config = dict(
    n_layer=13,
    d_model=256,
    n_head=4,
    n_kv_head=4,
    head_dim=64,
    d_mlp=1024,
    vocab_size=702,
    activation='gelu',
    norm='layernorm',
    norm_place='pre',
    norm_eps=1e-05,
    positions='rope',
    rope_base=10000.0,
    rope_fraction=0.25,
    qk_norm=True,
    attn_scale=0.125,
    bias='all',
    tie_embeddings=False,
    parallel_block=True,
    init='normal',
    init_std_qkv=0.0367,
    init_std_o=0.00721,
    init_std_up=0.0367,
    init_std_down=0.00721,
    optimizer='adamw',
    lr=0.00161,
    beta1=0.9,
    beta2=0.99,
    weight_decay=0.12,
    lr_head=0.00349,
    warmup_steps=275,
    schedule='wsd',
    decay_fraction=0.567,
    decay_shape='linear',
    final_lr_fraction=0.0,
    batch_tokens=[16384, 32768],
    seq_len=1024,
    doc_mask=True,
    train_tokens=321000000,
    steps=13275,
    dataset='wikipedia_en',
)
MLP neurons of a small language model. Each row is named by its layer, matrix (up: input weights) and neuron, and shows model dimensions 96-223. Each number is 128 + 32 x the weight over its row's rms, rounded and kept within 0 to 255. Numbers have three digits each.
Before each neuron's rows, "fires in" lists the words (lower case) most often at its 100 highest values on Wikipedia text that the model never trained on.

fires in: "career", "county", "of", "century", "center", "congress"
L9.up714:140117129159178164131059131108066086111158134117135116239195138089099130123104156178146122137105102193159124068069113152152094107147146136148055224139104158092100110104128149104070093083082092118136129159099091115161154162155119186176103143144134103128149141125088119141119142169132183129126143188135110120082161153132163105114119160155110166080176105125103135174091172121113119142101

fires in: "s", "her", "his"
L6.up431:123143127122158173117082161167124096112129125141179142108107129142106148156123114095112106151105170137203098054123187185157110123142169157164166193141111112090179099122139058205109121147150157170128091086085133142217130151165133133131130132171162126116119172155123148116149124121108106166134147118085112049036107121103154080122118134162192141168088092087177111099080163140136090146115

fires in: "first", "april", "election", "league", "old"
L6.up842:113152119190139144121147097117049117183095112149119089067079142156099101123129147073078170190141171132135135142088198117125161143129170190065114160175057148128114155086142142113101174113183086095133148103095165109107165122139107208102166150154095120093144114125153143106092165127135140130121116137146149134102106098078179163131129109102112108182133096074078128168137107143166189090149

fires in: "after", "like", "from", "as", "against", "with"
L5.up271:112162111118192106062154138169099132040167100162092122094122121059087132146171129141099134134142135087153200147085093098137130098141150172107099196128136139086130108070156127121105163122172157097152134173098120128181103123183121103115144133092119072106108060111126137105176144074123210128122117189132093152097074145086149154139119161121108145160133088140149104115153160136141106155126

fires in: "with", "while", "most", "although", "born"
L5.up977:112187101152094100061141109154154134102153135079146069136073145116107096158157158093131164160162111151134162100063108163160165098120099140109187145148117127094104122139113204121137081147165140128078094183126157133193168119111120123125150161102137183077121096120097103111153073119056128204120156143094162117113171099090157139130119090143124132128077134147182169150151160088092130126123

fires in: "she", "until", "by", "later", "as"
L8.up851:077144110122103094156170086114091117168133159179140159142150135108110071126116147107150102106206153172108121130073137132101076133084092170130145118157128101061133112093088130126127103139157112115156113185122150137193092083168084137164144172145189062047058117116096155080143136125131082087154181163128153167129199129076160123167135139113153100130130141108126198120091150100106107130137

fires in: "some", "four", "two", "five", "many", "small"
L5.up768:173156100172083139114111079122108113091120145128104109133150057055105198103091112119130091184139123162139130090086123139130089199131139110108086150148102125135138168131154118102154089149121118195146163136057134163126182182125125101139139144141105112139114111132078159121131107056108127083155083119053115100171101126113171131097166141165177124137167174056186149130112149145119163183114

fires in: "can", "san", "spanish", "man", "shanghai", "canadian"
L5.up630:089106082117148132145135130112117087068113140137119200102124120158089141052175107081095134154116150147187089113075128129133122123120122174086146141154112130111083054136118176110102054095113184142084110083141130199111138124140132136101144125140132170152155117089081139133141140056082110109148148127089037183085134192128147052134126151160149152113101143106110126175092108156172170132133

fires in: "they", "that", "two", "family", "theatre"
L5.up785:132193103134077065140171116081085159218150108141069133151151125150119193140093129104191117108140144125066147102099146068105186124126152132166023113128137126066158093120082179077136114087101096113158140088111151175131103112154086125160148108127161091092105075153185184058114174208104157060146116134136140104133148153119146145153128142102111130143131123131153104138139106152116118103133

fires in: "under", "round", "running", "run", "rothe"
L5.up633:118114194108136068108149142155134113128119130144131132116147145099114183088105099157115180146143187130187077052105136118115126174193144135131160116134132107084168117123111120138101076148113129114123131116111133131153123054132125092195186128191130115098172150048115155127084142133114113112160085138143126117112144114176118041190123108135094137129182132076128141139110143055108151161172

fires in: "on", "from", "de", "one", "development"
L5.up84:146132181127155082145121108127106108121133135138134075126138112100123137133152085153143061214169118091158153067064137112108150133139120172158141090149137167094178120059163175039132079174163155136160149110091125143131102125134136095101117162137165091137073155084110137120110197099126181130110168116144154128133138133067134139142072131090151159100135080134107187161071182105131122181138

fires in: "this", "short", "that", "same"
L5.up164:131147159116155095191152102136113168141111130133129118159088127110098124149135152122088143115104133142127175105097130155184123155088178143126114197171100148043102154089140131173138148115126115159132112195148148142134132105154113095138160173155126154146132189121110087104161117110094136085151091181091145144085111134060130126086154120112143162102157184076134179130114115145118184120167

fires in: "it", "date", "see", "sector"
L7.up765:102135137123076099149172093114129145164069114112115142101117133134091076144134168145109150211122113137124144120111111135171118116080178150152157187161125104023111149051116164158098133166127124106126154106145062122176169147145185122126185135161152124075123138190103211079143144167122193076097119141161111137143118155140119123136194114119220122098131064128117140117106095077175109094099

fires in: "general", "genus", "country", "stated", "stadium"
L5.up75:149095107185093108116122134103099094124134100080136182135137143121102159175099164113155180142173131125124207122079131078151164140132125134096158113160073129160071149114124144139103140127118099171118215097115090150091138063109141132127193133163117117156067171118110119113127131069117129165137125165084092140168122113158155105143167151118118142106126168080118107154129129137171179174152

fires in: "general", "genus", "women", "children", "generally", "genome"
L5.up684:090134139121139161079131098158094119124123141105091122153147113154105096159140181117137134177111179136072149121117145114110166189123093157108133130145109096092153086109088145140116100062124137125052164162121077107093105167112137152158139109172118080095112159125065146147223130084041153156112128210089083146108134094117155118163062136098130150135123107123134138174098168130158126097126

fires in: "california", "london", "however", "lower", "of"
L7.up841:133130147175114122164155109096092121119142145170133166088187118146100150164174136161095103189164186150118098080108164113184110131148126183113150180169080162130097138090167091117094121100051121123091151116038143117083109134153145182135141140101129072151161143130100137130134134109108129184158111160136136152103114162116191122085195065170091140118133115132154111119094175106115190137161

fires in: "of", "australia", "january", "california"
L9.up884:067197104120151150143167110126112187108141133077136064172080111146086136162124108131103106188224173167141130107034113122131118137157165137140091096142112173115164072149164124076089150119138113122114107120142144148100127126167132209106134100149114112168113154154107137122155166151133161132118162148136150106084130094113175122084140205096120106100084160126130085087072145104156099114153

fires in: "and", "four", "to", "or", "five", "north"
L5.up459:153139099129133095133137130138125211176195117157121134096212140113115190204128127148125049148156160166154161116129159173114089156166161211125215160115113119152141115111145089119145130138120142129100145174050136100102125148135144081176132130112146071100131101101129129142135131103158116162131133186102103115120125141132147144068151118113160199120138077014082132092151205137135093097159

fires in: "with", "by"
L5.up620:099124141146145172147132084173164144108187104070149141104081122071047147157153186156107162175125189117125120098104106152118151149122102141132136158146144133120084110102160191097152129126189120148096144160151119143136150133158060093116132111150096145141173114095097101170132131124135100172117147180141132131061153094038150114059115167156143108228133092154158146126111120103175091124116

fires in: "as", "however", "order", "while", "if", "with"
L5.up347:093156100161169116139108148153146142102182104133066085176171143111093119112162128117062132097146160126118119106116116140127120107147205164167122169131109145084116103088133193126115129145079092077073093144067153137138108138102142126119157175183148129057145126118174143116141076130101121136116078172122098123133128136063133162103117085171113135148091084097121141103175117097185137161191